From a checkpoint of a small transformer trained on Wikipedia.
Size: 11 layers, 2 heads of 96, MLP 384 GELU, 3.46M parameters.
MLP neurons of a small language model. Each row is named by its layer, matrix (up: input weights; down: output weights) and neuron, and shows model dimensions 64-127. Each number is 50 + 12 x the weight over its row's rms, rounded and kept within 0 to 99.
After each neuron's rows, "fires before" lists the tokens most often just after its 100 highest values on Wikipedia text that the model never trained on; "fires after" lists the tokens most often just before its 100 highest values on Wikipedia text that the model never trained on.

L7.up327:50 53 56 56 60 42 66 56 26 42 52 65 50 44 59 64 59 50 37 53 41 72 40 38 28 69 71 28 58 36 36 41 40 43 49 74 76 69 56 33 46 64 52 41 52 48 44 44 63 57 62 70 58 57 43 38 33 25 66 55 57 44 62 59
L7.down327:66 59 49 35 52 35 69 54 40 38 27 48 51 52 55 32 48 43 49 56 23 40 50 53 61 61 53 63 50 44 53 42 47 47 47 44 51 37 74 60 69 53 44 56 59 75 52 74 39 51 38 43 50 24 46 53 71 71 29 72 49 65 37 34
fires before: "ic", "e", "st", "n"
fires after: " M", " m", " S", " s"

L5.up52:54 52 30 45 32 49 39 48 42 60 63 42 59 57 57 61 58 67 46 52 22 38 80 47 44 43 49 31 36 32 43 37 56 46 48 55 44 44 67 60 53 66 54 54 50 61 48 73 50 56 47 71 77 44 67 71 60 53 64 42 58 45 32 47
L5.down52:51 65 38 42 40 69 55 63 48 39 46 30 20 43 51 32 37 45 59 38 78 45 42 68 62 46 62 46 27 64 45 44 62 55 61 46 38 50 47 27 56 55 60 62 48 35 58 60 41 41 47 54 53 46 40 40 61 61 42 26 37 62 52 62
fires before: " |", "–", "ur", "9", "0"
fires after: "9", " 19", " 200", " 201", "e"

L5.up110:51 68 60 47 55 91 59 40 47 49 42 70 41 59 56 46 60 48 41 65 36 52 49 64 42 30 24 58 48 45 65 32 54 57 57 44 40 49 66 45 52 65 58 14 75 54 30 36 70 31 51 42 56 51 57 61 44 37 46 31 21 44 41 68
L5.down110:41 59 45 59 49 37 65 42 52 47 45 45 53 63 36 41 42 55 51 53 52 34 38 63 51 36 70 60 40 69 48 44 45 55 37 53 47 62 42 54 58 50 66 58 56 56 50 57 39 57 46 54 55 48 56 36 49 28 37 45 63 52 62 43
fires before: " |", "–", ",", "0", "9", "8"
fires after: " 19", " 200", " 201", " 202"

L8.up13:57 20 39 48 67 66 63 64 59 47 59 54 52 33 62 53 60 17 47 60 55 75 22 33 47 41 49 27 56 50 49 52 37 54 41 72 51 45 62 71 31 54 50 42 57 39 42 39 70 42 57 57 51 57 45 45 36 49 57 74 46 48 42 41
L8.down13:38 68 34 45 68 60 52 34 52 46 69 25 28 48 74 55 59 39 51 53 42 20 66 44 54 48 36 39 63 59 64 54 32 55 52 44 56 47 35 50 52 60 49 50 53 45 65 48 72 42 19 29 47 63 41 43 55 62 36 51 48 52 37 40
fires before: "s", "p", "it", "od", "er"
fires after: "ro", " p", " s", "p", " T", " t"

L7.up103:48 34 43 45 56 49 56 69 40 54 62 47 57 43 37 59 45 63 52 37 70 47 56 41 58 56 58 44 41 53 66 57 62 57 56 39 51 37 64 56 42 52 20 20 53 53 48 45 51 30 53 45 53 41 31 59 63 54 28 61 63 54 76 41
L7.down103:47 55 59 46 52 37 54 48 60 55 56 24 57 39 49 45 62 61 42 39 50 47 61 68 34 41 47 54 48 44 47 42 19 38 48 46 15 48 52 51 38 37 57 64 55 40 49 57 52 49 68 46 48 56 68 47 38 43 84 35 32 40 46 42
fires before: "ity", "ed", "u"
fires after: "iv", " 19", "t", "ch", "ig"

L7.up14:44 56 38 66 60 33 54 27 66 44 58 37 19 57 50 54 57 51 44 46 53 53 49 30 52 68 35 50 47 43 33 61 25 77 48 60 67 40 67 56 52 37 55 44 39 50 47 38 43 66 50 67 33 49 56 68 52 44 28 58 51 46 61 56
L7.down14:55 36 46 53 46 33 49 66 61 59 35 53 41 61 44 54 43 44 52 39 34 55 35 66 72 33 52 52 55 69 51 59 56 61 57 54 32 37 62 72 60 54 47 21 66 61 62 60 56 37 49 64 50 47 57 54 41 70 60 51 53 59 44 32
fires before: "p", "r", "s", "e", "art"
fires after: " a", " A", " s", " d"

L6.up138:48 50 33 42 31 31 53 34 44 77 31 53 25 53 36 52 28 31 53 42 58 72 36 30 60 37 56 56 43 56 29 54 50 58 44 54 70 33 43 41 63 66 69 51 40 52 27 36 37 48 63 55 43 57 36 67 54 39 48 45 63 40 58 62
L6.down138:57 62 41 47 38 48 27 41 41 50 40 29 50 40 71 56 52 71 40 56 40 35 49 25 55 59 63 20 56 63 51 66 56 88 59 35 46 29 53 39 49 49 47 46 64 47 47 61 56 50 49 40 51 63 54 25 53 32 56 52 52 63 45 47
fires before: "in", "v", "m", "ct", "c", "op"
fires after: " p", "j", " e"

L7.up177:45 34 30 51 34 50 42 47 52 52 52 46 45 45 45 46 55 54 62 58 42 35 52 54 40 54 60 69 36 67 56 65 49 36 57 47 48 47 44 53 39 64 42 24 50 64 54 59 49 54 41 64 59 61 43 43 73 62 59 50 55 54 26 62
L7.down177:51 62 58 46 58 38 54 50 50 46 59 55 52 39 45 33 39 56 54 60 68 42 36 64 65 28 61 31 49 49 46 46 57 55 79 44 60 89 49 45 50 44 41 57 58 56 42 56 68 65 49 37 56 35 48 54 45 39 50 51 53 55 52 50
fires before: "\n", " |", "ub", "ies"
fires after: " R", "=", "p", "ar", "J"

L7.up114:62 63 25 59 59 45 36 45 30 66 58 80 18 66 35 27 58 49 75 76 43 59 56 53 44 64 42 30 37 31 45 60 44 47 52 35 34 43 59 54 51 38 60 40 46 45 51 44 59 63 67 51 40 47 48 59 58 60 63 59 39 45 32 39
L7.down114:51 56 61 56 70 42 69 56 68 62 55 47 78 35 40 48 50 27 55 49 77 32 44 58 51 33 65 58 71 45 52 52 53 43 27 49 40 41 51 42 59 27 41 68 34 40 35 62 66 51 52 47 70 44 35 55 36 43 41 70 55 37 23 53
fires before: "as", "ber", "id", "ent", "le"
fires after: " R", "r", " re", " a", " m", " M"

L8.up25:51 61 46 50 61 53 50 61 78 42 54 52 59 43 44 54 61 37 47 45 61 55 38 26 28 53 39 45 45 50 50 55 54 62 67 43 50 41 65 61 47 23 58 39 44 56 47 50 44 56 70 38 58 46 62 31 61 73 65 59 47 51 59 54
L8.down25:63 23 53 55 54 59 40 54 32 55 42 45 35 56 52 49 30 66 54 55 54 46 63 37 60 43 53 54 50 49 57 53 32 54 52 57 51 42 26 33 68 59 57 35 60 52 65 65 44 67 50 58 39 70 56 54 44 42 48 42 34 61 65 51
fires before: "id", "ent", "p", "ear", "ul"
fires after: " r", " con", "r", " C", " ", "as"

L5.up129:42 62 40 47 45 54 64 51 55 43 26 50 69 27 38 59 23 49 59 47 58 54 12 62 62 62 27 34 48 42 61 59 46 54 38 38 63 31 51 47 56 52 29 52 69 55 50 63 51 55 52 61 43 37 55 41 52 60 63 48 73 64 51 62
L5.down129:57 91 72 44 51 56 65 52 32 69 54 50 44 47 61 53 51 52 37 60 56 35 62 64 39 27 61 47 40 51 45 60 47 46 40 55 61 55 57 48 62 53 55 20 25 09 38 49 59 44 38 49 29 61 39 30 55 51 55 46 38 60 47 80
fires before: "\n", "-", "om"
fires after: ".", " b"

L8.up184:26 51 23 57 46 48 44 71 42 43 30 48 32 53 59 69 51 72 41 55 51 53 29 61 64 42 57 54 52 28 56 57 32 44 48 66 26 35 43 44 49 73 40 39 36 75 55 46 63 30 63 45 66 55 64 56 43 57 53 30 35 44 50 55
L8.down184:60 42 40 43 44 38 46 38 61 42 53 65 71 40 55 48 64 51 46 67 63 32 64 54 37 34 41 60 55 56 42 53 37 41 61 43 38 49 52 45 50 48 53 54 28 36 27 45 50 68 63 55 75 61 75 43 59 57 58 57 40 26 50 61
fires before: ",", ".", "–", ":", "iv"
fires after: " 202", " 201", "b", " re", "00"

L7.up259:72 35 61 43 70 51 65 70 44 46 61 28 62 37 46 59 60 74 58 52 46 45 37 41 58 36 43 31 36 35 59 63 55 46 45 29 42 61 48 23 47 44 22 39 44 49 56 47 38 38 40 50 57 53 42 53 46 52 67 36 36 57 58 61
L7.down259:38 33 41 67 50 49 56 32 35 62 53 41 69 21 62 76 58 55 39 51 44 57 48 58 64 38 47 56 47 49 82 52 57 57 47 52 49 54 30 48 72 48 44 70 52 47 50 39 63 33 52 60 41 70 37 49 46 47 56 45 61 41 37 60
fires before: "ad", "t", "w", "s", "o", "c"
fires after: " ", " B", " b", " g"

L6.up44:81 46 55 47 34 36 68 50 83 66 48 81 50 41 47 51 53 51 34 54 45 51 56 44 42 56 57 49 41 44 48 36 42 55 31 69 62 61 62 45 36 49 42 36 43 44 23 43 42 57 63 52 67 44 58 47 68 63 15 48 39 64 64 74
L6.down44:59 45 38 59 66 49 48 48 59 26 49 45 50 55 39 25 45 70 42 48 51 61 43 50 67 66 33 62 56 68 57 41 28 62 49 40 49 46 43 62 30 48 51 42 53 57 52 47 68 51 61 69 41 74 29 56 52 32 52 31 64 25 63 42
fires before: "it", "on", "r"
fires after: " p", " con", "on", " in", "es", " In"

L5.up317:60 54 63 65 56 68 23 52 72 38 51 45 76 58 54 60 50 49 49 42 49 47 40 72 37 62 37 68 27 46 51 47 56 58 34 58 61 40 51 56 52 62 49 54 61 40 55 57 53 50 56 60 57 47 52 68 54 45 71 61 80 44 19 50
L5.down317:42 66 60 50 43 50 46 56 45 57 57 73 44 56 54 33 54 42 50 65 42 35 51 26 56 43 60 45 64 48 45 60 47 51 79 49 48 26 41 43 49 39 49 37 24 56 73 47 42 26 43 51 40 50 54 45 41 65 22 41 39 62 67 51
fires before: "\n"
fires after: " ", "s"

L5.up108:46 42 52 54 60 48 50 78 47 32 38 53 46 57 44 24 28 34 63 34 43 58 56 42 66 25 52 70 35 31 42 60 65 42 54 54 50 49 65 76 50 33 63 40 46 35 37 33 27 51 51 46 64 35 52 67 51 65 64 57 48 56 51 46
L5.down108:67 51 41 43 47 21 47 40 44 63 51 69 49 66 44 69 62 56 42 67 50 49 49 60 60 36 56 51 79 51 69 60 18 51 38 49 61 38 64 60 34 42 47 40 56 53 55 37 50 51 54 57 37 40 49 52 56 47 35 49 73 43 49 44
fires before: "7", "2", ".", "8", "1", "-"
fires after: "\n", " (", "–", "["

L7.up55:57 55 52 47 48 46 59 55 34 43 48 55 35 38 58 39 47 29 49 76 52 50 63 48 48 60 55 53 52 31 45 52 50 48 31 55 45 35 55 43 39 45 35 49 40 52 50 59 78 43 47 52 40 47 62 33 20 37 40 46 51 51 54 43
L7.down55:40 66 60 46 57 59 51 61 49 61 37 36 62 52 38 55 46 52 41 49 49 42 59 56 53 70 42 46 53 42 46 66 37 55 34 48 65 45 58 65 60 55 74 37 61 39 57 46 70 44 59 41 64 33 55 71 48 80 52 55 35 35 53 48
fires before: "s", "e", "it", "ter", "ic", "c"
fires after: " M", " p", "l", " E", " B", " e"

L8.up6:53 66 22 23 42 77 49 36 52 61 32 30 44 63 45 60 50 59 46 57 57 41 63 67 44 53 56 55 55 31 39 53 59 65 30 38 72 41 49 57 51 42 40 52 32 49 43 31 42 46 45 57 46 44 68 71 41 35 53 44 31 33 50 59
L8.down6:44 42 61 56 60 60 61 47 33 49 46 64 54 50 61 42 44 62 49 39 33 44 56 78 50 06 45 55 44 45 26 37 45 37 69 56 58 61 41 40 36 69 78 43 43 50 64 52 33 57 61 53 56 69 43 23 46 45 44 65 39 50 71 42
fires before: "\n", "ed", " on", " in"
fires after: "or", "|---|---", "|---", " pl"

L6.up376:45 37 59 37 36 63 60 31 40 55 36 38 46 63 58 59 52 43 86 48 51 44 27 53 52 52 63 31 53 41 45 32 34 51 33 58 66 66 46 45 45 60 72 23 45 51 40 54 53 57 38 54 64 52 49 25 60 28 38 58 26 54 55 34
L6.down376:50 22 50 51 48 48 30 56 35 55 59 57 57 45 51 59 43 55 61 63 32 34 59 33 51 62 20 55 27 70 38 49 35 26 56 47 63 63 55 48 64 48 58 41 47 33 42 59 45 39 67 47 37 49 38 64 64 56 65 34 35 57 36 55
fires before: "re", "is", "oc", "id", "ard", "or"
fires after: " D", "d", " d"

L6.up15:33 57 25 52 45 56 50 33 53 53 65 58 32 44 46 50 48 63 50 50 74 37 49 52 55 30 55 33 27 68 61 55 54 50 71 66 39 35 53 63 39 69 55 48 55 45 48 42 49 27 64 45 41 51 36 58 31 55 63 43 31 46 39 51
L6.down15:72 39 86 52 55 45 48 51 54 53 49 38 50 75 37 45 40 42 35 50 49 74 41 54 40 54 38 51 50 44 50 37 44 50 51 34 33 68 51 41 56 35 45 48 59 48 55 41 38 44 46 39 50 60 53 50 69 62 45 78 77 40 47 39
fires before: "t", "en", "p", "er", "ic", "ing"
fires after: " o", "r", "."

L7.up45:58 64 63 31 70 42 23 35 48 42 48 64 28 58 34 50 48 77 71 54 56 42 33 50 33 42 40 28 44 52 52 57 61 43 73 58 37 64 34 54 52 49 50 34 63 48 60 51 35 64 47 69 78 32 43 56 56 57 61 31 76 39 54 58
L7.down45:64 51 74 26 76 37 41 53 58 56 53 39 56 41 46 40 53 33 42 75 58 62 55 58 53 54 53 55 58 28 26 58 42 42 67 69 36 45 55 64 36 61 48 57 35 56 37 44 28 71 53 40 55 61 56 41 48 59 28 68 53 56 72 54
fires before: "t", "d", "w", "ad", "j"
fires after: " B", "u", " b", " m"

L6.up321:48 60 48 56 31 39 35 52 29 42 47 49 82 62 42 79 55 55 64 36 60 63 48 47 38 45 64 47 57 41 43 67 65 44 53 43 39 39 55 40 61 45 40 64 48 56 54 44 34 47 29 36 15 33 52 73 52 50 50 33 59 62 48 53
L6.down321:53 34 73 43 56 54 39 54 52 51 57 49 34 41 79 51 55 44 64 59 49 57 63 56 57 33 46 37 48 38 62 39 29 67 38 49 40 41 60 66 47 58 63 49 61 44 52 40 45 52 77 59 53 39 64 45 64 43 65 59 48 53 52 42
fires before: "ic", "g", "el", "ge", "or", "ing"
fires after: "ub", " ch", "u", "f", "im", "r"

L6.up163:67 42 46 68 48 29 43 51 51 60 58 45 67 55 43 47 33 44 58 63 61 43 54 51 49 48 79 46 27 59 59 67 43 20 43 61 62 61 26 45 48 43 30 44 50 40 59 44 62 43 33 73 57 70 32 32 34 45 48 72 53 38 44 48
L6.down163:53 71 61 23 73 41 66 34 41 40 32 35 69 22 46 41 51 42 42 42 51 27 36 60 34 35 53 63 47 36 34 42 71 51 41 34 38 41 31 59 45 45 70 52 43 41 53 56 44 69 53 63 38 54 41 49 39 55 55 34 41 45 43 50
fires before: "ber", "b", "ad", "y", "ation", "le"
fires after: " R", "ct", "p"

L7.up127:28 45 65 37 48 77 32 29 53 63 58 39 45 45 49 47 68 55 70 36 71 43 32 65 46 46 44 51 42 47 34 62 46 44 41 67 58 39 53 50 33 38 28 53 45 59 24 31 58 73 72 46 53 41 63 43 52 41 50 52 60 53 48 61
L7.down127:59 72 54 40 49 54 20 43 49 47 42 77 50 53 45 35 22 65 42 48 59 50 52 55 63 54 46 46 37 29 57 34 59 50 50 19 57 56 44 55 61 57 68 49 43 52 64 43 41 38 39 57 55 64 59 24 63 34 52 53 26 41 66 73
fires before: "p", "c", "er", "h", "qu", "g"
fires after: " s", " o", " a", "s"

L5.up181:56 55 62 52 41 52 66 51 37 66 54 47 34 53 32 40 42 35 53 53 39 69 36 46 47 61 43 62 49 54 71 33 34 66 43 39 34 29 38 37 62 52 50 51 38 54 41 37 63 44 37 52 62 45 55 44 53 36 17 63 43 65 51 41
L5.down181:47 46 49 57 63 52 43 71 47 44 47 54 51 47 62 38 45 56 45 43 48 52 58 39 70 52 37 37 66 34 53 44 70 27 52 34 50 47 55 39 60 59 55 67 49 35 55 45 52 69 67 39 53 28 47 53 42 55 53 49 53 45 59 46
fires before: "t", "m", "p", "ound", "ts"
fires after: " a", " A", " U", " the"